Weights of a small GPT-style language model, trained from scratch on English Wikipedia: tied embeddings.
MLP neurons of a small language model. Each row is named by its layer, matrix (gate and up: input weights; down: output weights) and neuron, and shows model dimensions 0-191. Each number is 500 + 50 x the weight over its row's rms, rounded and kept within 0 to 999. Numbers have three digits each. A neuron's up and down rows have the sign that makes its largest values positive.
Before each neuron's rows, "fires before" lists the tokens most often just after its 100 highest values on Wikipedia text that the model never trained on; "fires on" lists the tokens most often at its 100 highest values on Wikipedia text that the model never trained on. A number after a token or word is its count.

fires before: "\n" 32, "point" 8, "emb" 5, "at" 5
fires on: "===" 31, "s" 11, "p" 8, "mb" 6, "Q" 5, "&" 4
L11.gate2:437486559456468557539461505462458584500415489452450545385466573496536460473474561463543570447523438455529501472529479545510438512528408592547447583466505480472480476511479515425497519467430373508466513478513521570533491621565513588466458471493512641475562547499520478469478599467558496571426476551502561493448540464455473511521455572562627439499436514580477466613435502579480548531466485402532517505436479493471471433491528436480393508484479563506577530548480461569595521489427465546482453563549526453511423535483471455506406580488553459484511499494563502429472398535536499492
L11.up2:442515566573489516519532505534480499498426487505545519510495542477571476601461524450482571485423498495594555505431488424512581554516528565480563482519495431500465456513434524418456544610463502500464447446571479506466476465462449607482399526525494545546391479475451560563521509454557471446471535460451476487501421560442594571545583536411594498406490539511595466512557506593561552464537483465521561434518425408480508538523512466484469497552490462442493485553550520574498519430518475563517471448431525512406560501542372530454537672475483494499510469576459513511419504566495473573
L11.down2:429497542524440547529462577567581461527590534540478511509506460530440414549580516533468488435533549469423538556561459409409447578499515494592488511468490452495506533497493469552523512525512562472525534485541514469499548511530556545483487548504504546460478455473492475491446420550524516584623497561574500438525481540616476513484500491502503437570535535570518554415438511518456515471501530415499484428507574464562492559426469526505545597540603557546574513486522485450461590539576443505467481398535560396579486522575411507541482523500547356462578575450520483542493547374543500414

fires before: "ed" 48, "s" 21, "ing" 5, "ance" 4
fires on: " allow" 14, " follow" 12, " represent" 9, " assist" 8, " join" 8, " lead" 6
L8.gate190:505413518542444544502477539497416503494563482433457541497525434536446550584495482485504511480475541568529437472498473481485476461558489521460518454502461474472569532439486536491450489505552516456566549602554504592540556519493450474455467492532623496466529609449513553461584500483398435575442464530449623559589562492483493491455530499527507535544491544511527501533552461579385483514404520473553498573574443427511456675571476517430488544478549523452458499489492508552549466547495561459550520454537448435538514448575595414506579512479444446457478493641531541512492622524489433548
L8.up190:537432513489557496520640527522482534478593479584491522579505603525437429477614533497529505539467576540473469561549489586448544477513543480544470443471515507567444481507549507484551499476531546468433494461549485502495523590519495454593517589408519445486473569486513583564581557476566466539504464515498451446534452514530502456437489353496584535481435469498563580407435568418498433495611534494455489536448441588510467580531482487579494591496515417523551605513510505517527559570544507419481441461476531481504483463610494523511487508552419489555521521536542564448535434406539482483
L8.down190:452469557409547555486568463482446464427390526503616573508507512552473442419405439528500465486464567486482516450502452470551525492552570569525523523474549553565550494452517476539490595483544484349477435606477501535393468474487469484491529475459478503515506615428463562476530418501496509518586559532462542513515565435454457619501519463515541535565463465475475480477566512563466425448531569418516574518530477525479482469580457436492514538508493505416461489418539532496493507572546574532481501596496469484508596520551478556513565540454437414504529442599546505603520551556535451597

fires before: "\n" 65, "ed" 6
fires on: " ==" 26, "==" 24, "===" 14, "am" 6, "ta" 4
L6.gate235:452396562560538553483452497520588628428443490585426506569532578454521412505549508506486516531434459547504537446571416473448436567576442451607473503462510467590502461474476478484486539520461513420500420490507451459538496446486561521497477533499592505521502510519468429494374474489441510492418495561541559419438471469461542546476498514603471443503385561596487440427491612523539435458459459436521491496475517553500478571594430513434536502529508554522508553553519405522532548501505486423531442478464471603544505517472461532393413451489530471539488551530538576486442553518487447496
L6.up235:520477618578483474522563419560447547529508498526435565509489572405560392636554467534447547451565508459546538443517449551517469546536503581490545490484463535595533495544430486458432442494591479435429476524540529559511526510441539517481440537468551469406582484533581494450474481535519526472466465521519551468601568467528527509586598549567408452485503550525500590590534589464502600472481484483453511503525526510538477493488506437543516501440525483500539513455456512522484486627460543465550483404535508508500528458438526460568514402519435417508646474576493527497568532518560476561
L6.down235:518546453590440521472566417437591488477470620505530442568430481562549467476479605427397493529545477519526428502424485405549532480379456392504441545566466447425482511515544492537502481442535504566506591483444554501471448526509543545540482484484481478534486503434522426547582488495579488419537477431474419484517532619512502477546502532480451511474466430496505529504518471485472460505457521475556551497491458541465498468458374564441545440400548454497467490538494485491546419521481389495512477516490398441467420455481460574538492607479523548539533587607427425495491507463416495544

fires before: " |" 38, "\n" 20, ":" 5
fires on: ")" 50, "R" 11, "25" 6, "6" 5, "4" 5
L6.gate135:538536594511489497464400504520533480510573483562519507515446535445408578461478534425521495539496534567481452518548499540458426519511397501495404503488544487549469442410496455550413430437489499547558484480476501485501440458564465520482523486643570594523507491500434516437477563497505484523479481448540560344526541474458482596446510580542570464417467631563488552455404526564560468456450492500435500510397495493465492538397530473458511483451535580559454458483442529562499533507527519508409486482524502571486428468578490460454542553500601493531390440410555431496474464506557489528
L6.up135:530513557502500561433430536518446583487493474511506458403456468430564522546620567455584475493506605503498504471505582545516459499459472499511440647442490457430483417584570442565439499523520518422433432527557568632464588459460458518493534581521501487537518506555436560501476483521572515618610424479499567518505462477575549503467542488519530547552531466568521514512489495548477464488516442528531446488505558394522544460464510473471553440477467527484448505513482488488518574361466564546526468447531562583464491530493482441645529483477531466448479460576506541573501432528478434546
L6.down135:567545426497453515491441371502573397527409501374499535451436533468386553447549498593454538441447428500493539427545599542558464462480535518529485542491524592587535467509424461560436562564505612472500471482522480570445513567490520536467478519441495544410466594501470522499593514531542465497506394535387509498456477507493449506468490441517480548546556454476387473465508483548501443563467444428490478550536558486495504434478529522490466459528467476495406460488551460447454438517453499565496475396482535513504518527506488473502460557691513502464507397520538528484511472559513496463

fires before: "n" 17, "ar" 15, "ro" 10, "ning" 9, "red" 5
fires on: "ar" 14, "it" 13, "app" 10, "cur" 7, "b" 7
L9.gate335:374483506600520462536506458553498558560440474509656479517561535500568460468541475517515488556506514553506523473532443441498475528544469469565552462462479446496530497432577540509502409496485492471436500556476580412505574510500507605556486590509522553495521574508465432557527457364558504427544537498461480530558556519515575507452499398615557472452525456404528574498510459573477481504533563481619508511552453533489413512579537519423506476543428457503471433542411566531445597477473516519459439513463466596461490474546592442473579499480492423436478529478495571508472429505469430464
L9.up335:523508429429538491428460469516523536610524484460498477434427466461602561598457444381478487522556529492522592557451421510514533558501446544532430473401582474444489482519474421479446419503524545549524420509561512502556465488444557475446498451509435464507575604593442498454433566513468521424476625531515481423472442478445526565413543472515489518601494498469496509482543457525459431462450484514583516519573547530530495465550508479496583621545527545468454560554521389507472518569535490517557555494425503498532504563523466456447520484521493429518530450527517497491501600551552601607
L9.down335:585495499569580564523590546517506395556536624448546523543404522512491452581519503493424505497516560506565494465427442531481568589562570481570518506496456476531536473338497487520576570520508493533483408512567475457542464534607515460464541477461525424515536553449592527493541535455512546541519526407502496519465563473553580518439435459404512499519527507573429532507496490586514514400570592530510539552537551411494551496454514542517471429420486492456541586549536572480468546532462462481513493519435529513597498549539513506457506468503450496495466569509619461604527528477444445566

fires before: " the" 19, " by" 10, " a" 9, "ical" 8, " to" 5, " his" 5
fires on: "ed" 46, "led" 12, "d" 10, " received" 8, " made" 7, "red" 4
L11.gate242:573510556602515460451541463489493581462401510434467571515542441559546377485461433418540561500491431502487562489612476492481457404473526491471504490502396429563427451561462507520471481456531481511523460543583486501445572495525549523483616498435497517485546470489513483498438405549444492464457470473469529459436593504542508522529516503563535516528420516569594493509482516415496552521476432513486545620587542529483503490562533439450506490526518432570490485423538545527484519553470507580486426581425639540517587481506415552492501424520409511526558410563490456491483444583561522470
L11.up242:526473513474500497432470478450480508501517491541531493462431470501428529522492517507466537547451452528508430572452495530542528376586496506549450396463449451513455453465459490473445438539422491472500610540460397495459446435469510473476510498519495556449496471554524445389579555480548517482484526571525532515526518529488466498458451565499615477437548490543522514484545503532529535446604427507524509426527516535517504499582463543567500392425453562546466587561571469496583496541497447518435538499506491559551492667632554588409493424489493525452450498449520575544480451526455443328
L11.down242:568480527531486448431518346414526413360503539504466498503459432416463490563552435529547421504576532533425538481531556611472576502481461485457581559537496510484461509525468557518507502463572546565538455457571482450556441577507475464475496425379496499550422614547479478552463459503531365537534491493449511492445564469452556512515528462437452585464520547526502482509497497485597548512564510475477580547488515453532562507479579540453480501593551515422542533497507505515456482555420507478507487517540470479514465564495477405538469525349541553538563547492566435508536462474544536584

fires before: "\n" 100
fires on: "===" 76, "==" 16, "====" 5
L3.gate112:487426473503422520479502479469461443460425515521433486557507534472487464497457412569436565562492533546508535491512578420584482450507475543423502366546489486507627536423527469504494443543399459529541455559410439465529489505517532469607492435621427497513550444470480461417412508439448449453519515461527587585546487596411478516511478566510488521511548465504514531384443476465474476539529505520581533477453517477479400544507465528516514456427527374526440474440512476545492425397502571423494451436413471543544521482520547513513477470585518571493437528557585514506532506524583547516
L3.up112:368455459525503493480487535480509453531485535632553452517524462554541421414517505514498556447479537516609552537448495400472460522498524518467566491532590557554529561436483543538445446508471425446536513484500495450502545460507610472526436525415503471524462455509491488620493568532503452510415578527544494535500493475460514442500529561422497591428493479518412535543443595530438513480456559428561436481401453396485548521488389475432431496431498527449555479556496427456490486492591539568504554413429545452432493519579501490484433591500511451430425511564480570552509506536451548540
L3.down112:533418421498499481482513567585512473556460542500461534476536433463551527500581464498384496493527542505479547497383496415468464525532498587585465522453452511541604465393553445569529409475522563492505456428441477454486574539524562447448456502486481563440490527511512607523434446465427478497550441474505532503477519510372556533623515513471477488503470583533548499536518505376527497499477509455569446526462504498487438487556518563391549475501611500458393499469519522473602500419458544462423518442426531495465585503438522563533563538535457496606491429603495478479520487445521450513

fires before: "ol" 14, "o" 11, "in" 7, "d" 6, "ice" 6, "b" 6
fires on: "ch" 24, "w" 22, " Car" 10, " Ab" 10, "ph" 7, "P" 7
L9.gate144:465416484487537515507505528598482468524422497522548456553514520423483610463451456504441513530515521489508420522443506443484487514490538550582489476607457452539514484504486549577549513454392601504567543506490537556508557525574600479532524488438577468526550541447538502487460417513442528542519455479547467589551477530486529499425458452435443444524524500603525565492521508442571499522478448632447406594471518509374505574425474533457413401534472509460567554442511480576533561416545503540380592440500532521509471544468579511480463543492554571450504492478545405522505509430484450561
L9.up144:453522498494484482530496510486541446503422491486581463462485576529455506576464461513552540588433445507462531564485570495561549528472555624409464517425510516478534541443500452513549529471414497564535453416579478532497542472498547566519505441529449471489504506420491567596500457540477521498509425478539532570517516460532531571528475514521481520455501488649556564558484451446421468539404514562435508513441441474462431502427527558432455434504503458410582512478456454497582423398535452508490568459571627512448529499497599588445502636471560435460501570531562415493479488489556549526
L9.down144:497441532442562505521473416420453511514503476455560540540507529591404468470530517388652463515536587466544504483578537551419523423482527533575440588353518551529524491478416519535522411434475597537505466461554456489588505450495497529475411577527524551479481532473522521510517515501439549444464438639546472422443626547550485514509517476573486418514612529542475500458446536576517528471579573468450476534548514482467460568551492495573466504494470485413472479525532483456551459476484467462564568579514525544480494404512452461523506526620501452542521490452491494489509478521538544456

fires before: "s" 29, " |" 27, " of" 6
fires on: "%" 31, "'" 26, "our" 10, "cent" 4, ")" 4
L12.gate58:530542463526444553436433422507395554557583445545547472614540523507443529618518474496459527484531530498442509516559556510476447414479464500524434507514428394457452476567419531503497521456532467522553561556422498539521513565555447423581508506547574514507543507502487601529535507466431580542416508480425454556500580509466502431567503505539386461503552420539522496531507541488441564505470498493530487471442602485480397572458555507406473472524482439456453476516398476520503468523428457537479410516426507466472528516564493478482585580470584546493451437431649482467449445514469525472
L12.up58:436437467557517502424528562497371511528480469591460545539521466520509589528477478491480554527447433399487523457519514469576507526459486399533432448521395499459472552515448585565519463556487483461468541462517530609492498399444457455539486609509523468420534489545455550587386510418453534459468464486439468544491643499470450540556574457559488546523466413498530430499498510383465549479431490443442534480549560535522560469537407501496525537557575560444416463467555524502594495528507548529466522555439587556458559531522496514451535598535466441497479501538518517413478502577493536489
L12.down58:511658465463502485517488441539527382397508556411526502499469350422497497495441524546469489451486518488479418556485445509533432561458497515478500474446472539584487455426459500477471487524562488442514371499541472508562503456484481490521506469498507482483452530544479384485453568522542460493422428533588489416554446474473464399430483588516534488482536515487595474469496430578497528589526478550558481527503536487541560470525481397439472517544476565530482459506535487342513479516531491474503521435577579470515471575506480459539507476632523459487522417479451559537594530474515385564

fires before: "ci" 31, "und" 13, "li" 10, "on" 7, "lo" 6, "ft" 6
fires on: " so" 77, " So" 9, "o" 7
L12.gate62:484488462503481426562349474420481458532527557493422457452479569532484501585493463508427487530509616492371531470493453471545527405542558479503516473459433448542534513477507468539506487478571564502592485592481501479578414531465477511537500489459582491471514453487549503461475638448484487577482490448532497531475525475395464520491565467527544550612470571525514520517494457398497403500479442511395492479437505488567466448543546528497512483459499480566407422611478367504543536553497453552488595556466479494466512525537549586542512503455372552502493462447525487607511502523554510444
L12.up62:518489469498465475509451408552425483460470468515456499546455497523495446504586515515431530478548538478450353509544485474561452550523487455438528517510442453561478498415498509639554442442567432542548527522500471505523522590522458557546583525443576520445481417448567583422490510541591513576547535520467540515524494434463460437576527447604512555577499558585531491469446531445460498496430454541429493435513526486544481477533457467441421414445435465533378473541483441513529482522468504472521497576490501458459490532424462567521526565492410523458589541516576369505405402547518544522
L12.down62:458556508534447520539546459580513447532591377480399507529462470492518403562478493574434590494535484502581491516474494475486499586566493458517556527548475549550514440554557458520485571510500446456612479600515527466542504567442540535385477516600564413475555494532535574506398527532510590432571495432525553543469467418491456510562430539560510410489490449561500519487505440487576502459528541526461517492449484502454545459496544513497457503433586489608512416552483496372528505505487421530481498503531500550442434487553488579439473556537502546507450487455333482483501581462488548515

fires before: "\n" 100
fires on: "===" 93, "====" 4
L9.gate340:524386470567443461472483472456558518543625550475461535467507513545515468515509573477541496516548559504560475448512554430493469548613388484488466402429471401442489542468499467516513436520488465457495438505495439448525533560521474487582435497530477503553441418497528465521489453429457439475493497469502559541528468433486401529504540450564521441541529579404544548545476556464553451491465442495618530493451565509419482574520444451424498470475536487500476447498436489568472503465486518542448381538399430463553569600509404523508602519374503473527561523540539524450530504582540470390
L9.up340:514490507549400460581523458503496499487501548519469484520528518502506443499454542509464545569531595530540505457475582420458417544493453508578458464525526501550507459463548496497456494647476505446454409482430540448554549539516481517616431485489479465513396467418518508539539512392501417497576482464489484453456573518498484499442556456452507463496437557415506454462470587498527512544456544455586550520452569546490473606537519508473459460390590607522520526452496568540456476453549472479435444440365427475495490619468492524471588559489543445565599496579464502596480453523531538444
L9.down340:569436432501434529499499489651555522459522608430534471552479472636495421518455538490460566512525576444478519540440477359553514521434485492573471498511528511461442383512606491523477498607500497484447490544506489425492477517510561535562458473459489581461447529514520563564570518543475492456588427510500486430499582504399467559375463580466526428533501518580485521580425498539479506525498544452488416534501422566519444491521508474466573520487553505501526568476552519503541492477495485563454443460470500493445475382437433428430462543507540472542560547436485487462451562501433468571

fires before: "ci" 24, "li" 8, "und" 7, "ft" 5, "lo" 5, "le" 5
fires on: " so" 57, " So" 10, "al" 6, "o" 6, "f" 5, "to" 4
L9.gate39:505442502573493461542525491539512426552566561491553401589554413507511446507537521567485488493376488498493448346578504522551519465556560554514514598567439489505583538463590532515440511424526525570553528579505460491550528530642540528562483437519587534392446381513596496556555567510493596480497523442508577505501503505572398429549424533507452411508512539512551479468552525578421434500431470463552586526506466488496551474523533470530559507482564433508554506471467460470479468550560444476544426497525476485505481543504564531443559491429428491504526461481517436457475512531546507508
L9.up39:498495482495527433521395480582489570458550460488565563499511411374528522543543482603457436507490431493563520443571537511491512483498404464497511506327489495523464495506492518551521490470505534472520490555512461474476481445528454516466499464574490484466569404500482462486504592526463505622448422453523465529536576447521464489509440485566633467521488490421519477588558463472480465565485470414582608600483517508401493493534495454469485521431563540445487484572443460440508477422464364439502458526578564459547533443431428567523496526481451490571524540499583475535470430556440476469
L9.down39:528410399464523494631470445485504403574439395489444457521503529518489488553499455423510548454545552517544478465556478527537521517503493406491568484477570538422538424369507523433499521567527565468493482575477463427523492545469607533556492476495581456422513543475512476528404624503511531562517497454551585533535415436440509516510455444450488523558446429505502559479489448489504424505477533521493513444441412435467448468613559464506464498498488508545512483550463484485404565539525565521467442554504551553543480503585525493498527515525468473368449446484404452409474511466483607573

fires before: "\n" 67, "ology" 9, "ic" 5, "ical" 4
fires on: " =" 38, " ==" 23, "n" 15, "==" 11, "ist" 9
L6.gate115:538511488589474633421484436508559464473430512497543475531526471495498484551522441467452514611503569523474582531476505510552523493512410535506452480490555460539509458539445467608436427463466509496454448504461355484505555489572432512441472529542457393550467508498497517387374409554513524476576511509499521478503485548540520552510479571447453431425479501514507575460425599445522414462558443487464430512487488508550396546473491437511458450445532485475469505516482535555513507536563495449421420510410580542608496480502486476410375487521534528592531488527517534437589529510494586458
L6.up115:488503568505514537506458449537456451567476526568496481551438413518466405500530436451502496394583534491466516531447497527483426558492561548529468451552542563499515477443457537446524454428566497386527449391464435452575515545514485485524376566414469427430540497508551509451498500468447438403525518508486506564514487537527534512427482431593533527415436582543498514554390524519495473526458544560563401520488487453489515512468434428546496467502509481492468472402497459503581573493608524364525507479534552509510622547567528484518431501502454374495499495555511446493424537486534590550
L6.down115:507445443546532529544456467497516525509344603392479480491576508532632510463556538578462458583517515486474439460389568457560544509495462557537425473531605515446462473460577544508530562522399574558451552491427481579557578536494469454509514400504514550460408565474480433386444479495462532552457533453564538492502463540374544493494542591490482566459524540433445523529377588482511507507438561481467506527485471474544574501498487543452515579479500474512440529434470591495511539528505488473462559423462463487511528544485495444443483525478480526502567538562472516547585430547482504461

fires before: "ent" 19, "ri" 14, "o" 6, "all" 6, "ide" 6, "or" 6
fires on: " w" 75, "u" 7, "s" 7, "r" 4
L8.gate257:550471442488494531495511472495544469552495475362521544471483547493580480538401476577483466430434582455573516542502517500492534472467490501473476402504473538514527523476612525456476587475517448566537417453457492552516443566565538513572503570486576520449538464470479481483524553419459465418389531521445562607497478442597552593606428473561476550519417575563544472468465473515581591484531450526511567446545496594465467480605489475474497454507518484540460454501483486542563498502565504439458535525560488401505398470586470489515555430474492465612438496468521531489444573496485459608
L8.up257:516477428451520603474472473493519463387526580463481556496568477504502580530489519495405489567457503558467491439457481472525554506516498419482462533595479565537490500531560546559369526382435507457452573514381488594449526550526469586435527482586465410564416449517445387433433459549524606568483451402499489434577514475449519522573479486437457428468504481545528583505559528480584519431537489559513476493511478461480532452484556487445548463500567487546461425522487436533512509546440515518450517514580521536449461475512497498437441539494493570440476543588449560535607482495442458469
L8.down257:501457474420490484465464458510507488540587533538578466574460584498411429457421429482534454468470445471521481446515611558567547479469563545498468446555555526505518443434524556460556443564494575503542547443424481419471425484561485476547426458474589531559543520536563453460498520489424483457488455462524527490563437545474445550476529476552493581476558495461483511465591464462464579586552551427482508498590500590539515562476516494516460514499543421458499519503571448624487454495544459492479468510521604428447523558528496518525576461407484532546518340440572490486409528478489601598

fires before: "ed" 50, "ing" 10, "t" 5
fires on: " join" 29, "p" 9, " pass" 7, " form" 7, "lin" 6
L8.gate64:537486503554451446580543529380475489469520463504572562435463524436471397475481536489502440538559499442443505417471415488432493423507497536523493509476452465516445509504561478493609439507455530550563505519540535482360568527581456515529558420503434446459484581531490463432603522513508550599532501479513470525584500519480589468408551447553495435528526525410431540557465454497487553556542555643454467524501526547498466645535482484465477481503518539579521536540477505511485552484528554537445492480600465555483530471468540560484471491532412533478496542454491598452352476422546461452
L8.up64:466459587484527494437518569479481446424465493534441500458531460510514600499446507563490611536455463544485563544487532499449459534456473484479470519469486555449599537544539489577469455489493577450560480460543597526430528451546440452429436599455532517594494499499619550470576549517455536595585613454533491510391563555532486440491454568518528500601456491481442513496449472520401432456484461505465471509526474453469545518580539495603583545466585455513504503397566492472548546474576510448482387482474596503484503460529527475494493544448492487575472437537423572447558559558555532459
L8.down64:559581533413491531573582490523552569529506522546431520507528537502406497514450567544464458552538524581498526439429521490533543501426547492524467538570512482541590521429499517416556643460504467520492603394497549548462449408448505489547535508524527432540516551518403498401522537507476605514496437515421512448527440485428499558484525453478589492550524509494546582600480479483495465488504611487522582440522645424537449452547519514490544466518454552425494521622503490479502493489405535434548510512545514452446518483503419550547554508501486593445466514503627440501470462555498486494

fires before: " |" 42, "\n" 16, " (" 5, " " 4, " and" 4
fires on: ")" 100
L3.gate128:458491498503492402517416489558463430550539553470457527529442505481433468537473477450538544565545470557512499439571567643469436479486462551558536464472513442480471362472417444613389459478466519552481420505515509516494460522440402476583506522534429440530481518470493595488521467516513437424519468468489526480517485481464516504526457558489541424526572452471617445526530478478418416538525401482606451500457540618535471425453580472472465553438504461601434518554548517558548431513433509464437456447508492515391481513411500488514524503501528505523545393444581491478457454543516469492
L3.up128:499430545575537492564418495464536525549420553535450440492478545439436514506535484473537518542544562514484478421575469537383426487549407567524408537552483567546509504510414535597520489509461428490516483462545474526459509448566507496486612397497439551475569444500592518530505567541557570508515490564574489416585527505512528473467570606530538541536534551537582446523499581571532436595562453509435454512455537555525522530520425532397495553458531403562446500574515490484398478544487524555455517494494560483416470468389513568512482494519481536473549477574532497480432480490572411541
L3.down128:496634549460561444529432420509408432444491559443517550565472515484549589627458544436385458596409512490451533500504589435597424544498498535505485562500592523482606441544490515496504606534573490460543456467496568533507468536531555480508486537533511562478505495556474524512466613528510444450557471406437452525555571538509475481565498455548421536534541548503508517552566574581466530483483514462480515499508501501474620525538567465477542505476443418481497531367485464557486523526556476469469508542533487456521510493510486532508430536596556474556542436497481515441522642563511478492

fires before: " by" 13, " the" 12, " a" 9, " in" 6, " and" 6, " as" 6
fires on: "ed" 71, "d" 25, "e" 4
L3.gate279:465513547553426550488551423449534483532596463444486593441530569567552446481429523469500475575480453573407432442595476540553483445568485516557508454505522467546584519572538412536567454554386501471442485510544553504513500472480483462517485454531494388527536521508523542551505374504486485484578498510530490557497404433593556537555551552485562503480464527445509494567441538555483550531585427628519570500584474609514545529502464470511537517486505559493452532477459562518450484557504459546523571417559523493418490474511485586558564493474524492411475541536492554496609392460529462564
L3.up279:506561467493456617501597446462536511498555458481453516543475461483423470494472482461630540434479549507479523517492534568408500491457497555480479443488525505505506482514461610539395536536480415595535489519449477544476464520533450474602476557505509521489411535478626570345552552503565494417514469448521542547399504537517498476539544519508503482541452522542492480449534502473559546516575470441377461477448483509601552495449485496500499438400464504473466594408493572477489495377551608575584467511435563595503578498495425517481448487514432540558491496471510537531527480461520532571
L3.down279:481684540495480474437483408462500505514437491462493482460527426548510507512496550557602418473433494511495562519486508483547587492457491470409489546568487369461574535585523522495484396554592449407426476486493491506496475468480579514512520518504466522417385486529506398487513596501489576433535560471437615514492557531431444523505456447454563562493458509571544547562548367498490491514500456439572514477509543528504540435426533458443516466545471529543480447466508558470525500517483466572468518670515479476496485493516452558542526539417448508479446463453439446503430501466519526447

fires before: "\n" 66, "al" 5, "ation" 5, "is" 4
fires on: " =" 36, "==" 28, "leg" 18, "ra" 5
L9.gate187:455447536497451494528459455557453482597569563460596497547535438526506520556572483559441440538583502500493454407607521448496547431530442543479500435570464547533450478516601371484440480449425433498530519482463471477478517529466479396550415536540497578542503472492488512557582531509359518562421515505520552494467603494496532533407571522610527438494459544456456643573516542435585513462525433557471560518455498548567502575540534497515462492504622493484471577475531505573496544585509493461445534487516526471539508459528531562488452479466443442511504419414520474449527540489477480470
L9.up187:495545504565431509512419465458469464485455640469623530563462536567512388580488407507426523493540402474461509476557529520558545483455453604473459517467508492462528459517440535485490489487475496531475410426482390550580574578593461467535409484459521539572509454428493536469463489479514451541545477452438501493503548556453542457524551449496581521506538442396534620597458536535492560514545446523662515469522579466523505470463497450509539607452561468428473400545492541463478473467524518460464512549524542565543493474475476443505442557524524472532529546505478543400433492492501552548
L9.down187:559544464463517533551492559576442472563457478450467396425482474532553488538437535504460452495590563473482517512425461425527496455508561510467490502493474505441429469508398542472442420561422548459465604531471549569416474448400508496552490498533434465491497435497472369477475566495552464474467436453557477627524498532504494463428439507462583519483465553602407513592573495462470486445416504493599513525525464530587488519550554470424458436437509452538593520530532432479573493568492548563522607515465483498450491596506470570546542479470405414535560488475456453530487522469567475485

fires before: "le" 17, "er" 16, "e" 10, "ly" 8
fires on: "op" 26, "th" 14, "aff" 13, "ar" 8, "Personal" 5, "emb" 4
L9.gate80:390517476436494491508441525474400511492520506387461552550526485452537575585586458490555459581421508523487518498462400491522489522487462478505428537558537460404476478472531498590532471491361472430530473529464510604514453518504522492488450598490468563430495489481511537499434474404516579571459523548477468464485482637382478536428502555490531571524472544477451499489545510513501552496519473546453478472511443399466372520474564631513519429497489492558476425489382512527539556528463484512560500410454485521457495404514572460468494500470546584512512562509522574470555456400523443456
L9.up80:513548467407420440408543431455490530521484437595534600500454482557639531483527418502561487476464382511651488512528489494592529424389500529574596512510497483436456571517468469468519503519496427526525455502515475565515450544507540486565484630505512550441451493496457583484443504447525569497478447523501458513585569494423421537406487449508484467475527487469439494516517437518589484512447466468506446436621460426487496516579476558562482495566529584575430541432452457522556555503490540488491579528470496559483556543514460402451491497515496525545566473515514521465408460456500532501
L9.down80:418567472606469544563596546466538552507524398588533548422485456488522448507485571493534526458504519523475600468418576530456446553517489578474572421504487425529474443512518406491489543489526600510439491472448456392563542583485521437531452512499544483536500547448597510513535577498537463433579486432553524447453475472598515481507432533443522459538553564486553472482427402604552494511533527573544491486473516542445434451452620462561456546425457441482473524516543482538455556480433451548502533399564545582597421474509557436479435456482507426493499532457453489505512528536519533490

fires before: "\n" 90, "s" 4
fires on: "==" 88, "land" 10
L6.gate287:440480427497430542530443439484411465454517560478543519558560521581421452525465457479480471550490468509522558444514462490502406518540477583429492445577497464527527509493463440490490355446518445470498474392495523488583445620536520555562434508383539477482426527458496495442428578490510439537575481468474556459543537490540451498435532555498563509525541530468518589499490458366548498553428503381445517411443451526535376485478449514579426540494533504541467387474466554533504524513480564441516472473534423493512496560517533464505424518449458459527541543462529429528536470519460588612
L6.up287:490460523547405489541486519487502499541441479544410450495549549552495508484623515428568549494530522524467530528566467543400455448602501411484521478510596500443597456494479538499475447569502445446549431452458443415530437555452470513598512554634440470517507417471465483567573455436419439428509545537425492532512426435414449470560487517556584474458516475502475556531556517597544471533523457444383411564437475526489516510521474472517503382492505504483399461498489558467466494471520510476483441482403539417460513517527532502466580484461461443498550530487521531569451553621550514492
L6.down287:545473580517490405581527532523589476432590543490471487493525474491499468586390498407523483495504553477537527418497479450508474576410493509576474576510482494563516418509580486433418602532547493529447439421519474509416587576514451423501546511573495460621467512535514506471510534442479506460451468474566471533464545471479549553508512497500522516498468524545612445570515582522508573551491540451490549586473477467511417508528468556501413514465503536489678516458400584505414522501432544445531515434463515460515518396480415480512487482459537530470564461495593456492601490505533510570

fires before: "\n" 99
fires on: "==" 51, " ==" 33, "===" 12
L8.gate307:519407544428396568509443475587431501525526507429500476495565486480523393403568482625493499502521580493477583476516520445547553572530438541537398499529458463477502452537488578536425536483498492472553515503452474404533481565619417472598442531478410497479519491468486540513453520476552400431559530474581499528467480545440490494406476489392417504444489436536539575540604578498503454442444413500470504506465514486536533598481440477425492448482614523510513488441465453513514544442527509519524396584490456463528493432487427534450480501423556525533550589481457519538496460504506481481
L8.up307:529454552500502390452488481518535522532435464506494421569563454568537406486450532450490518478518460539518482495385392502457534525546454466523360452570438520488483474544448499409505498468426413561454532482358551417490504571525515542564490559454439404551520441503580410515402552497491412421488591507508518523456558487484451494503473497468428520538571441615582553458517489434486423558452503446480504524435575428549506496470438422402596535461545499478497438458500481457493518499468488523390521487514465550553503571513464464545545453487526490532508526562575498525494439536494493573
L8.down307:502549479472372560519431484553394527565538577474514440516615516598445416570449445523483498545575506527480539527535556445579554512451458546528484552521479493441477437507558534473466409541465549482438486542452576520454510535444529490472562429484471503575486458503428414520530463516550542482523540499475521424467510527441469598493453576523517396526568640457400572547471424577549474547482511507525406591423511521497571547479528449515580544470461487499474407474522495447564532529450559510541479443444476435507587431464551479476465589464528494468586524502546466555467593470493517528